From a checkpoint of a small transformer trained on Wikipedia.
Size: 9 layers, width 192, 6 heads of 32 (2 for keys and values), MLP 384 GeGLU, vocabulary 16384.
Architecture: rotary positions, no biases in attention or MLP, capped logits.
Training: a variant of Adam for these matrices, 230M tokens.
MLP neurons of a small language model. Each row is named by its layer, matrix (gate and up: input weights; down: output weights) and neuron, and shows model dimensions 0-191. Each number is 128 + 24 x the weight over its row's rms, rounded and kept within 0 to 255. Numbers have three digits each. A neuron's up and down rows have the sign that makes its largest values positive.
After each neuron's rows, "fires on" lists the tokens most often at its 100 highest values on Wikipedia text that the model never trained on.

L4.gate42:120138180124105147143110076113091110146177086100131158109141132130151124168111088148141117095131132132135097158135106149124149108138170135132101139171125108106088110137126146113108153125125106076082141106117099112095124134130145130127118111127126144169131115164131131123125114119132048125122104136063121140112133118172119180162136126128137126134194146112141133115145118133161123144099113108149116105081106122147117130146117141128142148116136101179149141124149071095152082145094105122100094126107121134078121098123098116132161119127131132100117143109148087108118115140129196108
L4.up42:119190134120139158118117114129118127099125127142122121124130133145093148143127119173163106087099129125146103121121115189159109104139121110107082131127152150111114140118112133137161157094135095108113163163167109105092106125128201115133120118158133099107178112132117142125141130143119122120103093129122130115097128150142076197135126084137130191122172134119086160119116080105112140106137144094147119126127084104135129122154107134154149164149111138156130148145123106112120116166129103129106133138139085163160164108115130125113133093114108168134077130108102115172122177159097150129
L4.down42:113146135161144098140119123119154113138104151131126101124151095115113118103117151181127147172139118121145117116123161111133105096134115120145126119082103165128105139113118111153173083167132145150143162140095136117119126095092091061136131168156154098132162104109115132137121119163144179139120142101170159073124113115117136133116093087136136183110107115172126127152103118107134131090133137123107096150150112131125074143132122115088125133155122111097101117160118174142099147114123143106124129111163135116197111084120109161129105108158123131098136128105121098113119196105112111160
fires on: "\n", " Sub", "\n ", " The", ";", " their"

L6.gate59:119138137144142125170143102128101113097171113128154105118101133132160116110156130103123152147134147153092078194144116086094139118102080102162165134110149108150118102140129147140090172128115132151153131125108129139102166136111112111105155116112088092165156129134128100118127108169112126123139105104081112146121173140159147124122124137097136126093101123144146126154129163166159151192145136131140098132150127150150120094128183122117158105100144128136153108149107137119107143129119116114108121160099121090135168089149139129119122134116131160156152113117167153094193060150133134149
L6.up59:112113145147154133117180139092130144141124142144155103150143106132122183134111135144165098134081113098150163121122155146095110142108165139140114127133122141129087106175164102159087162164118115176136162077125102122168148110155098113122145130146139117137133128139101120114115148186134133138103133155123132114119117144107122104143103067126108134157120123114132133077141098143143104125113147156103090138114111121099146128111122108127111103084175143163101124143182155129095118117096158102081173143168119131113127139139118107169155135163172160175144129120140100143146121098101103099
L6.down59:141103117140139139127096143160079117107102109174104096113110099137120085131082130124131129128141129117124140132132094135128121171136097103071104131085149138130103101111178110128173085155117122135114154123089114138131159127092085128106126125128128129152125083111128135122118130100142108138182126135126118123171117107097181103167124133162159141110144178147103120116110121128133116103103107130165122124118129153109151115116148133148175177145117116107152139092112129128143117096136104118105064123061120116108117095089126146127072150112093121108138177097144099133129143100166136094
fires on: " |", " ref", " work"

L6.gate121:095187126140123115158146108084158111148163114134151157170101115149152153093116143097097132101189144136141146132136161133099121136136130123137120118116161170113109134148136129129162107159124160129124144108100158158136062101099097131119139115152137155073181140133165143168109129108133161133145171125081120132103118160111143154155159120134121134114131102121169135143102116136134113146139121158107144105111139133168155150125169116122142126126091132095113127058130077094150137151159109136125113157124096148120127100155128145161088081094124154094134106152128155117152160132123143129
L6.up121:091122094131114131134121119152152141086126112103136129129107149137092120120161176111118096174140095122116112140088172136100138137119117101095113114117173128092124120087109074146133134092080131106108104149132119118118188108151108072120144132106136127129159145143117123096122191179106137137153155114072153177127112127160130138102135148151090123134124094134129121161111121103159178134118113123119117132125155128140108114092116136107125171101143106128094132113135128117126100113144131083131115136121113106110137110147097130141110171154085101202083112135153131125145154133114179130
L6.down121:089100121111150102107139183134165140138147097131172134143117134163126135133094126163143141155097146133125154097133110082147102113150100155130141149143112125137124109100111137133133117131123151166136089142110153129074123119129117159066161068145118141098160160080152142121137139137111106117112123093128111148163131123081155137118088120120092127116148137158110082118112112117110159082117099132153140159151171105121116065164128133111102117093146120148130120104143097097164151111121100137140158103154140106155162142112123080132167142135143118091169182137115155141129124130132164110
fires on: " |", " place,", ";", "iber", "ody", "allen"

L6.gate247:151140149113133112131063116155151121130135114086131102131132125138117113124094117107093150132119106181118174148124135068140159166147131195108125092155114141159161168094131108117184124156108125120110167130138128061156154181098139125144116130114134143107126154115121092117102135111105135129114090141077135150151136092106100157120160109096096138135133153100162132131171112166159099120107151079102102143150121107165146165078150126086130131136084099174108112135130105132153141106114143116127135165121138139128137117142133165131117125138121160133142126133128106137139148120091139137
L6.up247:160176127131139143101130122134127110131124133158160129138141108140129125089110115049125138152144105123153143130089133110162117123128124134101115120151154167168142163137110132170104144126134131090154157144128136100105141192103116098145123095105134120116162131125136096131097175105156131098092134169125166141121146115086101115058104113123124147120119138082156170144145125133117103114173163136090093123145147141153108112075098165125174157109101123163116150160114135151122132137131148109118127105152099118179132087132168129095152103156155148135168139125107122134127130130102162112
L6.down247:136156134129115137105151143126122089132159177140163177128123126074103135067159134078154080146138121113136194106130106135119125106118119081090154124166134136146133127121118141142116122124117157121169138161157158149145116088099108129112171101117121131107127146141156144117108160129139133126082104103134138143076149130133118116121123077139130106126118145129154131171122138121113144102179151137151121079127133184119079116153105161122131180116106140133128143142129184145096107154118129108128138081161107106132123142135145113138154113108156123131122157135086157112155101164180112113
fires on: " |", "-", " age"

L6.gate295:159088102134111144136155098144084110099143090124160114101116129117132150202106136132155128158127095119111120134145112162143176143103147144138107120177135150062122141171159115162160121111093091112134162134132115101110115143096118143146165215121129095126108118112102112128132133096115093112087149127122117154116115111131103166120128166098132137137096139122120116120107095145141110140170105171119149109128185110153155163143124100135091148129099137149133125150158114120102119112166130150123176149116096106126128160149129124110140115133146126159153084116138074138137109159133136122
L6.up295:127137159160136125134109122093190078141122148155135102125110136127116093136121117172119072125096147082093089146065145129122085137134127151089119148139080163152119133140176110113153120121148143108092153142127150102172121153171105132085091111132145160144092145127157116114163152103151116106115108110142093129145123078120138123101141101125114102126112141169092105157140126145118135159150129099115115126126157126116083137113086084102108158116134130138107124144140114104109134090155155128159099140105146094155147131083132109132139135142110122070094138087109114141124139139092139118
L6.down295:153138131097135116135139132161179127169142153150162109112155176154130080094123151177083135159110129095103119141099122135129109123131119159127158143136076115153124175148126092128081125139124121168117090159128100113120148161136071120129136114123113119135156147070120133127157120118146144130128137106141119135148111127112097117121176131143125142104140135157137127143089147115095193122107133114122163128174103126123090064155134127134162138102178066102117103140144101130141169139098150115147122116151089134131128149115095097137148106151091134112130139141146143133110117097177158114
fires on: " It", ",", " and", " it"

L6.gate219:176109148075141122073125169090132135103135142132133138163118132131137129123135145116119179130124129159130082123156182094108111115153115127182188082153093104147171122100124158148135126150142100100112149137138168132131134137143129124145174154109135118143139177094155136130160133131156109135130122103114108163131087116112101130158117132128131072110112146147138131098115122122123090135129162155154066119142160151152126112104124106146150137086086118185149150104152133110124088133093104122093102118139114109125123128141130118149127123123067164157114113131130089126148169145109142111
L6.up219:091156132173110103131136069121116142174152102124151135126170135125121142183118106131112136085163149127123145150116169105083103165116139095128129185130169097124125080149113127166100134138130113112096126119118149135139127109186151114121167142153175108097151113151133149130115155174105131127087117117130137136102139167122088136130118105125106180120157088116093165149141073137143120167114090119174119117114090100106133138137130108154147146141161117139139140099141112146138179117170129155105110144113104145129114118118123128166084109115142119157124115144131142135140137103138077130
L6.down219:111097101095126161119078107130119143146151116128171131127089117194112157116113144153138142136137152093110098117158140131151113132143129115144146175134107140123158102152145145118141114120125154121089092127147155141163088085156120135100104093148089191154137076158100141084111163138146108111146149080125123169111151103100129146146133152149135108102132079099150114126133116143124139182097120157143097116091127154119139134114153103146153136146137125157149104089120173126159151127143165141155124131117177102109137119165103107091147129101108120103136129105153139089096140132147112163
fires on: " |", " 10;"

L4.gate326:161099166116137169136148094117107102137124114104147149171120113145128147129107153104071123088123116170110155149137106143098107131127166125131139120120101144150123097149133111156137107132129140142129143147123145077068086082185138191124127135116089111125106129111141109133164115117085133139155115132111085157128135149109121152144175129166131108109110150129120090085096135112131101123104107074135112165070143172113111104104128176121113170131159107161146137134167126137164116115133100157121104154140143124121117145173105121128116146145096104155132137120138097161155168120150136128
L4.up326:084122089148086113118135119133151130114144119136144156112127113117151149154169136109131095150165122088117135128087146077129088123128173133098156173097127135127124141111136108093165184143125141152125119096124121136150117186136162128135161101158136105135093104106146142123105134143135099095102188116050081163123132123118136177135090131092153144137096177121152134140112112116124118114124121134137122129159147121129138103140106121184128106122130118122101124162149164118124133160109133141086117093122161156121164119109137105111132162118141174135077126169115101123091157149138134138
L4.down326:105125138120086099152120111097119171158126178131157090143143124160163132100155141120121101126119118108088131147095115107155114101148138134104123106130114195175123092120120139119136126116118086178117151132135159084079122154134134148149154139174145094100108137113126143143101125137141079135099131102114119125140131161105107130116160140150126126124087154136103154130139166122195149132138062096164139160127157110142126105080104172128136122115152135133112157133122096116130148095148144145067141129131087167155100106131123095122138118097153076142101140134107118131120160139109127128
fires on: ";", " 14;", " Ret;", " 11;", " 15;", " 10;"

L6.gate209:133105181115134143118145115138106119201115111133154131109075122146119157121132125160095101124079116129105104098095112161102137098092135133167155119121074123162131088115127141161120149077120124127167113123144125132108125129078130133122114212138139143116133125116140126108151106164148135124117102138077109123162119159132153166153172154115123156106121184111157135115137147100134129121142104117150151128147122083186086117131111147101108127133120118095133122145101150116176127114102139181093094122139131144112126124140134150112125121097119126121150113111120128109162191127084136130
L6.up209:154153136171129129115120127148096120105117155113140162126134141146155134130136140133089092130144144129077116124140083124131131136135140130152110161071108147098139134123143100125099154142144120167128143129121118107116152139096090102155153107089088125104100135119134141080137156101130104169151113147137150133130174136153138165130168108113070135095109128150169105163175139133153148120153153131108120164098154110120121067096136157133093124110147140088119078105130103119115136136155138160137193144088146122158196142137097106126136088113146176133140151101121119134158127088132146134
L6.down209:168130157101126133138164156115097163127107139133175106102180146204146151113105145157146154110104161157118112131155113133195196127121111105160121114130099141126121145161090137130153146152102104130124113137122128064129135095163101131135119166129163102127069141120103170099159117119105127095112154111165108137142135110117136166119129141121090106122146108138114152110142101155168120130153124151105136140127169172111118095149143088117108126145108092137130142143164082106134128116112138150133128154082102112112132073144099160108125138151127122101129148108135131127151134137131124098
fires on: " |", ";", " text"

L6.gate327:103183073147073153162085144109115105143142163124100122102141117107138091144153104154112117149142141107125094099151152102124161124128138150133144138116146128112085106145122100099121121145115137120103111145103065088140120155129134148136118123118106167150149129144094119135131110157102134146124143142114128159130165106119122174125083122094091195100169088108103113126160111138166139150115153120122178148133165188126070109130118079103069132147099111123138113100105159119108167105111127131124136101146118144145110138151129146116117150118140143151131114110150100116100119167116146147
L6.up327:139174134183084147165158152109108127112099138164096095156116130164120097111133136107084131109131149137114078135127097135147170154142138119095117136125153103116135085077103136104165114135133158124165089139134075103127100147124100143138118151136136189114147126135113144095148111099137131098134156130138173161173121097088129150086120167123123174124111077107156127133154118137118131126163122110147176132156139140118087124169124157136145126140098182130135138114098149116113221156127130137152133143126111104124139097103140135110134131117123120129137145108125125136097113133113124145
L6.down327:137111121115187189132119123098136122082143118131160122120096137188075112116169126099154127105092146131119136150141108150149114143147107118086105149128116139119137129132130144126157128110176110082176125105176135116146115103123102122077144118094128149070141123146142142093155130119115140160142147092146158099109079131156109116135147116136140125121142136143115117107106124075107122132152093131093133136117092107120104137134149180141201150105184139129137112161130079126145151144145123127184126126142128067124118103139151138152102117146125122118146115129133122177128122135144097149
fires on: "),", ",", "s,", ");", " yards,"

L6.gate93:124131113106098128133159099158129082131113111122133154114094153095132116115165125128098112138123106145123116105174133113064123139141117152149188139129109131115148126130161123158077139137173142157100134135148120132131137148107134173146105111141114160105161160098138129139157132111150105106158119174113085163113118135136115135115153135108079092071148151133092109117123150117170117128138133069138133127139161169143115128104141093119111077085104142121116089117087112121104094054118122122120116124090138113105151146128123177113140110091135175129094125123122084130159130120111108144
L6.up93:138132117145133119126164171093130139123150134173118164115114112154141150135064125101156131094116103129113117109099135169159141134127106108111080120076116153132120131094119157116097131110131095147089162099145182101140127117158157111070144177130157144132127083114114142151140131147114101168100110135150162134081133106106098110135154089145154196149096163142127126120134096112092129126120113177110123139164105136121077090140131135119124134116109136168125139123163181141161135108123150132087131119110092131177138101126110142122124128138126143148164142126096161109116162118138146115
L6.down93:117149115202106150086111115109120141120160111121101146092106078155132125115112163072116110117131074171131126075158139132169119106143097112147129105151129151155117160128137123096148101119146126111151153094172169115131123101139122126158161165099155148141097143158162119108156112149140142182142127161091130154147127130149073144149140144115155085133113133112110141108151122116091116139150122083130158104111126160126149133123104145119134095145148170139143140164130142129151167149126084127117160158114131135148143087138119153094142130093099122102131134108080110103149174123123125137
fires on: " |", " an", ";"

L6.gate302:144117150114154172128147107147120130121162154128159127144119148115124103118127140123112093151133119174113124130117125119131158169105110091142120131098096122125144162118125103126143181123123136173106135095108148139145119106140166128153129081134169125097123139113163129164146159138110152130140130142107096166094087119105133136122135124138080059129115106129085171116152132101147132120107110106132068154152121136093109093075130132118123120121129117164082128099103132157123149134140135134115196111152101064104115134138113144114123119141134086151086097108153099104199135150107136162
L6.up302:124127158138137136115132136088153143106139124153174125150135102148131137101120155112136140138136143150098122110098120171132128133106127099164089087086104177124150121115106173084107140133171149146151139122131131106107116122131128168163079125171154101129110124143132146091113147132142157133076106163138109101091137118089140088117154116110075100081150128109138140115153158157109075080149078126093111136141144115150096096152128192107134156112118112130132074142123131133088136114167161111112118151108121120141166125083149115125105143139118130135136143118096111128119168105086128135
L6.down302:094105099145130094135117129086131180146114088139131159122125078187109166114132141123112166115117115120154137171159101077086114147155114144152151118093136152140129119158170146154104115163160125103107126171140133136107148143132088141130140159090152140152083137132139146143121065107140100110151096127133102109142141106141143110144134070130120133121136146176141066125106101128134143172101143142161156089105123107150121124157130110112181136137152137116141120110155088103108155122129102150101107121111144157133118131173137119129095121143096121109158138142129127109123122087173141094
fires on: " |", " 4:", " look"

L6.gate142:086141084153116113102064142114146109135154122103164122140116125130094144136132133149112144117132106126108104168132129083146128140138165140125143111127095159112132118143127144068148109151126097130121109094105147120113117112136133069130123090094133119129109114109088145147152123126110133117108134134114110169170146165132100188157113178141082150116085126161129078127132118090138119126171105141102081104140185128139130117127129124132149144140106108117127152121140076096109105119152095111098083125192155087096126082122128138115108133112141171140136145128110120143126152153075119131
L6.up142:120116116125108111098135135145115111119102133121166132106101105148119162101133097113125152137129105141097107122122101098145167154119168165164136135127107136141140095131136120094144144172158143146128071079157123124070135124126115078126157113142107124131120143171091166127123112114136148114110103105089130154152108085139106149151135142115128142080132123189130118139140171121122128113142149122115109133104155170104163104081136091105127107103115154117156126140146121162112088153121166142123135093184156121063131111087081124099117142123129161129115183148123136126101158121094129171
L6.down142:134135135115120114102138106178141141123172150189113132151126141142158133114147145134122151119124190114139116165131116159152111127146134106167147116128107115143139170116116089126188139151100131095139105119172181120159130110176168118113140134138185096107112144124104097140103106156129142098157135116136106074136109125116123110124098074119122102143136163117182140154106094101118141120104165137088122158106114108125132131119126065172146121158089092155134117146175142117110123149123163126171144155134121104139145150148091101108110141090101136123095119128149130109147122101133114140
fires on: " |", " =", " is", " the", "===", "=="

L6.gate370:147103138106117160123139160121109138118166135124133120118098160119115143152144141156156135112136132182117151150125131157102138129143111086120100071097121158093135182124133108097123114141155113109118085107143098103093092099066150117135157154166116142114153130094121120121119105139159150119154127153072124148150093147153145141111163167154124131092113159142118113103154125107137105146114106111117120088140157100141127109093163129142116097149103165123166174101147137139125111090144148091114129143091110172150103152175115138143137115106138125096123087127114148110187167164136137165
L6.up370:139167092151147112115153111138107132170138114178156105101113138139129161158118105136136066150109129120091131136115137125128124137106147152154141154117152117138139130165098120200143139128102091106081113094130127123091126104130120137120116157134136166119087156148126172095117082153123119155151132108128139108132132148110100130084083130172113131117132101116133107148165133115119121116173097147089113166104105091097159153146121111093112134109106100095120140178158148065120090108139131130120116159130127135131164106150154116134139104080159109132130110114123141081129161142143188114
L6.down370:122131122132169143135115124142121159134120109168151151132163113170113135121116102116155118166103115103166130121158132116076165151138098107131149146123127087138093131122114147156159148142100153104125137126075115131112155166109117148130125102110129158109122101146168103085162150171110153150162064111124156085168143071134118122169115134122128144147164122147097144103154096120116131124103093123156117128107122149124140107120095118093165174129125118181129130135156119109124130155125101148136125101141098081159140083123107145111122165091175141085167140132130110146123132076101126155
fires on: " |", " were", "2%"

L4.gate78:135093132097130121183155129120104111090154076122133133171095118143119172172126154138085126135062140110084093098157115081149117164119120116118151135125158121098091104128158103117137095099078099104121112148128127152132109121129138149119125106129125126141130119139117102118068125099138063139115145102117096140157108080178120197137189142120102143147136127146089129112148094143131095141116135138152162112140153098125128134138100150157130129157118157159147115121129133129158127112108145125103118108102135114138129114160120116171146127143111109107127130107159118138085123170113158155
L4.up78:134143132131142131157139119108105144072143098148128129130109115150118128162145133105112139139106107117117146102191136101154109156123146114091104101144195093102107117130152107098164135085078120089093135174145095178125098105184121137161119115130135131159127111091148149109119134117127146139115176120107095144178141095155116177147161141146139124134154078134120134084147082112127100128120121138142165136130121094121115144148104142160128113144137157167143176109146110118173118119085118104091086148123129113099144099146115146156117131169128110126136139106145099150112143155099140145
L4.down78:098192150143151175090111130115153117148088154184178101104139141171102092136117105110150142134157141111146142130116133142124087113105129136085086150125092152124128145160114122096120132128118175153123132107147144052114120163135126112147130179125123112109108143134153102112150149132101146144134104149125144140120141117094106072148112123155118120118103131105163111157115173101098172130149106103093114150130126170134087127143126109092094127125159119085127123131152103132120164119144149156120128113131120080091110164146143108109142158130133109107127077136132136110161159080129134144
fires on: "in", " as", "io", ",", "o,", " and"

L4.gate21:144140109159122123127134126158103104144093119110124127099165138129143142158126118127107118125136175140107111138117144094121131113137120153115120101116095115185130153163096121143160112126117115154094153131100114090119104133119124183129117094091133104121141131083125114127132119146116139174116146136115092083084169113105142116160174139134100113099119150092133126131159139136146119126097121139137143175086144125146159120132157157157125049094089133117124084116090148148100139087108109138127139149098182128112141115108117145109120072113111126128185150131123062150181137144162134098
L4.up21:161161111108096123124161143168137110100119150112148106126160158132123167153110139094124128095135140143083096142086157129118152145119102131167093130148154130141119143159067123132164103108151097128075112132131125120140162118138084160125119135125129110097174102129159085136075122135127150152116122117119086102111148122123133132092152146133067110105169129124151153139131163124151142135176145108153161152127168114141164113139109122161120139137075179096116104135120094113108147095137131150116163164120163160118129151142109090122167125142158105103140141138122076135134107131161104105
L4.down21:159136120136093108110102119120120139139099164131179120122131114158097144121101133112130108103141090106116072133122124171169153163121142110155086151144142144113158095135123150137116118132139146101088126105160111138112167101176105147114151145158129127134149135145092111149149105143124125087111110130139137116147083108141117134114126133102096118091172130126162150156103163101181145125185158139098149096138166085080087147158115124142154162182118142107145138132104112109141138162135156143113099128162104140141159195173123124131135135121157117165110103134133109165119098120121096123
fires on: " but", " and", " (and", " Pennsylvania,"

L4.gate41:100132170181136138127105108101098103138124154130155149113109149135171160110114176108100145112120107166136108136094142094122182105164137130112138171146087119164164114135161129142127127127170156158114146069102142088111147074163126160127105128125140163082134168149124163147177167099114113144133125125091137120124129138090119137168129124140110044112124151140132106101130181119133132134129123124162110152114158117120125118109104118117144091115117126146126123116139101125156141114124118166131095130094146126109116153096141136142140144126153133130193145086143140153145101118139145161
L4.up41:159123151138077104118146119140142132124148151132141153136118151128124129121115151110155138126118091141146118100165121106175133141173143169112113112095175119137168141135147151139120124139148103134107146100113168123107090076138153119115131150139102141108116142114119177130148143094117125148127098150178103073119127143120116104136100160115134123132119163155160162120130097127145147060118126117194168159133133123120188098125144114139118096098117156103105111124159111165123138070164115167103144140100150154142108126121129136135136113093161087109155148126092120148170169133137072134
L4.down41:130140130119029073112112135127131135161092095128133177153170113131178117121137123169159102118121127094073137133138147149130172142172146127151132161147130117118144142139142107100134121211122149120132136157112112165139083137100136109110117116161120191137143104145135127103109139110154099137125162109102119151103094128093124134095108115137124145143150119101163131163131117169120106124124137115126149140133128138129156092137133144172158109161101119125118154136126134117104194120138159110114166114109113100166148081114119124147140128122155164122110163111135135154105149108127142130
fires on: "k", "n", "z", " Ret;", " people", " |"

L6.gate8:127111135073116107145116096104073146134146127120121121134136140136097132110086135159129137128119151110128126138097141132147120134118169117131143110123100148131113146137098115140134129139145118175111126097129150126117163139112124113129126135116136110163081102084120142175104096081129111079082116134127094183125160134141142161147146067074119110108101131150128117066185121157155135113156105172159099116164145149091128116156133115140144144093142125163137109170142109152123120135100167149072083127122156157097141110161112104129099107148117129110157152094124109150146141120159129171
L6.up8:071129130125155122138047174128154171114124131126148150126095113133124132157096152149139128124119109132135144129105109155165124121165206136090142116144082119112123137103164115167105125110111126085156158095130146135141107123140104133154097134202136103145064125114147112104209109138094120122093148094077133117140145153120140109113161116137124136181126086121155149115130134146133102120142145105098119098132140124148122151113131120107122119096141105124079120140138114146137107160137103135126124118145147099104129077113104155111138149148136178097122115110140156121128138134129139133
L6.down8:105115111108101083140126128099126155140176131096132141118168140128100098126138133129123162110157115100149122131104111160134123105175102086117134123146096150089120102168090083137141101101117106123112121177145148156142123126114150135133163121159133081108135129146098109090110102134103114083130101130120135133114116131176103107120144096121143129105087095135124114107160124168093103147141143141138112162107098139125064175130106119139156142129165130147110114181127153116114086100107162152121052114100105141083106161147160158144158113102155136108165129135120129136141133164145135108
fires on: " is", " It", "|", " |", " was"

L4.gate45:149118146166132169171139109137067087123060098121112122096094128119141086130128118116076121111104132169103098143132157091095202101093145136144154108119118129136108118103102109127125139143104127145128137083103094094132106143131129151130104162102116123127125110081147087109111150102110128162151101135029096140133139098165130157132169119133134124101125109071147092118129093148170140126129145135133153149126126136140104135145121119131118107120157129122159143117126131141125143147124128151135125133069139105096105168182115139136130125116137113121137101102150137149141135134145140109
L4.up45:099158141120129117169130163158142087128102132154127118134153140142113083138125133146088076144161145127106094144099147074101141143142144111133149156091116156139107116102108113130112113088073155128087115154110127113143110148116145117133127110122087098124127122090137076142103112131101114122112186133112088161121168105123107155125185161133089169137165142091090131098137089175165132092140106088110164113133141111127120103128122136116106143134097125081121101109096149141132151092134104138115160131129111155122118111110088136149112157107117107125127156133131096113113093148085153155
L4.down45:155157149126112150181100139127162111114140148171118126154147137193127051154146082126133111147153104126150099165104146120139104129116127110137099153143144157096124119114118129121087121106159142119150116142137135089134135130140114116157139160128093123111144166134091139125148118169113186132135146136160117157089152162125102159134150130139109108133181141156120152123124122131143154108133100111081092177123123137128160095148116117074130175143121126104132118124115133127136164140161123135150100139130099094144127079116124127135117135116197134069138131133133139088140115078095102156
fires on: ";", ");", "),", ",", "es,"

L6.gate133:139171154128131188122127155136090094110165140117134141118134132109138128138095169159109123099142147141133120083128143141134131127107143150124140154164077158133098144144152116090131128118180122120125129141123135094124107145114167111149135135081113159107156134123130134165140134108132071091093126139119138112125141151139144137098116144128109158087174137175120166135159131112132107163182121175125127106128153127141085138128122057104127135125141188169118113090130152118149142149119117160093142147102107099119077118147102162113107131133119116118144139108112079111121135186109174150
L6.up133:146156115098161147108100115113068126151163127098159123137162148149104108114128138144167146104108088167119077095123091138171114145121143157126118121129154121167124100101117141110142161088125140171125154119142122095153131116097135086133103141136135153141126160142148124118128129130152132103088091111126110123147147113117164131095142134159121109090124103132139112130120115057112127092157132096124119118124136180101095126118126114117179142109123125163134191088119112125156137156155126126103110132154102167129143117118125164062149131148104120104172126075093143162140120148093136097
L6.down133:147124104116141110165118105101147180160109161126096107129104114134102094133116125109155136121114091176142155131133134139113128089167155115142111085065153115156134144095101139131145166163118156167072109131150163155123123128130144099114113175175126095167117131128119126097111125125102162135128111089106143093101111132119164142145128121141116137118121136120149091133135110137112155097112158090117130154112093160113150110137122144170171135145111076115153131171133093145126166103125142123135142090149147133100167070153120144088120145158098123129104122140120152148108177093124104099
fires on: "\n", " |", ";", " (p", " •", ");"

L6.gate331:100157133086132174163125140093091119161152126120148112141159149143141117108107142153111117110099149144151137152178130104114132140134083177110089109130148111112098176116140126098125120130128102105081074128116136092126106124111180167162107152152189146148128132153098126122112088163129099141091124108102105143170140146118114131150181148145116127138126154134092140134122124146121114114141096126153134113178146153146069133176171111125114139126115140185120141125121159123167144127095114130103152107134127125146112165150123130149130167100138180135140101138151151116135137170124146156
L6.up331:111161120072133171086132156134124091115171128142166096149103146142098150142127127134140113138099133103100116134095117149155089133105128163132117078153133156105155178147159136100160129102144153137135151154098137090136083119133168136144099118126180107138093137115132133160142141127153137109138121153158115141178112165119108132155153138170127134141137127163110101122143104154139077134150136132114086058156158124132098128142136087125126153119102155163103153104121145154159121130114148133117131153136115111159153102154096128065134173136161111135119135108143113152148155120144138179
L6.down331:144136120134104126111122109106128178139145155186114107084088103148107119119130138108120140141167135127110152119038155117143099157102142118163173153138138073120122154150166155132106127114145158101125138133104118098100116089141089081125154116068129125106121121093149132148119142117105141131138113147155167117156125109137106108145105106151147111106163111164142136121177093113181110160120109116089100117131155136139154130102100154108135129122163121101171150108110120151108133125153114158139143130141083157140126102165145074118132129128121094102140159108156133112124114128087119162
fires on: " as", " and", " was", " is", " has", " |"

L4.gate351:136108174103137152126123107116079120149187146119175105147119138155146117133119134134079123082135152120108145132118132113117124112105120116126125112107133126098085132128081099138090141132179138132143116138125146163108132092184137174106133165135147096135110138150129081158117141116111144115158118111131100129127149150104133176107187142155121143133110135121135075116117151128152082130156112115121116111138165119151126096098141174099154185113142096161148106171156187173165146135106146112072114106140140102133128120164118106102119147132127098089116167125140148154127141138121128138
L4.up351:110090131127075141147108143115133142123137126135140125126180095124121161107108120127135131152131175116126130146096109147148136141145126134081116165124162096167152137135112096095159149114141130162109148105112102123126092131108119125129143109148128117139099133137142126104172124162127091134059141146086078103137089140124121142138113137122141138126082148149150111122114077106105141094130127148149142094095113166112116097154108134199134094131119129128154137143156168159142150177134114126128122108126184164165121119116152145118067141137128174122170138144136055152121166113149116128
L4.down351:119158138112132162094130139112112146119112164121180111141126150180145141098108136122112087090123126127064111114106138149127135125128127146098155117114121148159121108131139107111183107123111059224105146129109117107092137137148122109163117106162162157096146149142135121135125095143149120145102114121107099161147148147127144115110179129131129122106101138116119135162121175128184158125151101054149143132161141106137126101087085122141149128119147116143148124110125123108156158128137133112087133149138100133146122125167129112104154128111137079144110114133116112147118161126074121161
fires on: " |", " 11;", " 21;", " 10;", " 13;"

L6.gate239:142126129117112121135101116113135096060128078126124116144128143079116155124105089143107128115154116120119118102090128144093184087133126113142137144102107113170141138143108152135157118124111132122136108092105139093128100154109125150084081139111146157106140120113096151130160127111106127126112102091127126157153142122104114123184178091164129126136163141151081127131177113132165138151167100093123086128173139159168142120153174153106116162151132181146108134120112115113172078111142111142138127110158093064110100122144113138129076140123125151123101119122131126135155125152139137137
L6.up239:139130120115147123119112131115118124144151122125128170119139112108106142123116149150123157128132137130107129130157133118142093111111192096106117120132120129169110110153125135131155130131137112080145136089141063152110128078135114119135158117082146143169139123174116111054163105149100153126131150104132169153115141140184119156160160115139174113112157114143138165105157116158125139161150108137105113086096149135119087099108118164135140152107166125131111092101113114152143129158128172139130096167072114140131112166130169110163153144133132092074117106078089117114110116150111139127
L6.down239:114161100146131138095126113121137088097131108130115124166132139109092139131167098147111096098150112142152113157148131096127134088129149142135122148149129125136155128117102112162105138109084108133155085098187120138163102129096103139141145076146131134140166145108089154142136149164094108101106136135115127147156140147096099167154083119156138149082135074186116128123095135105141164093147125114152110143145152176151081134137105130112130122131108177132077110121150137152161148154135114131122111097158107135133150149135122104098148149146156174127113141084086144190128124131121125113
fires on: " many", " several", " other", " various", " few", " any"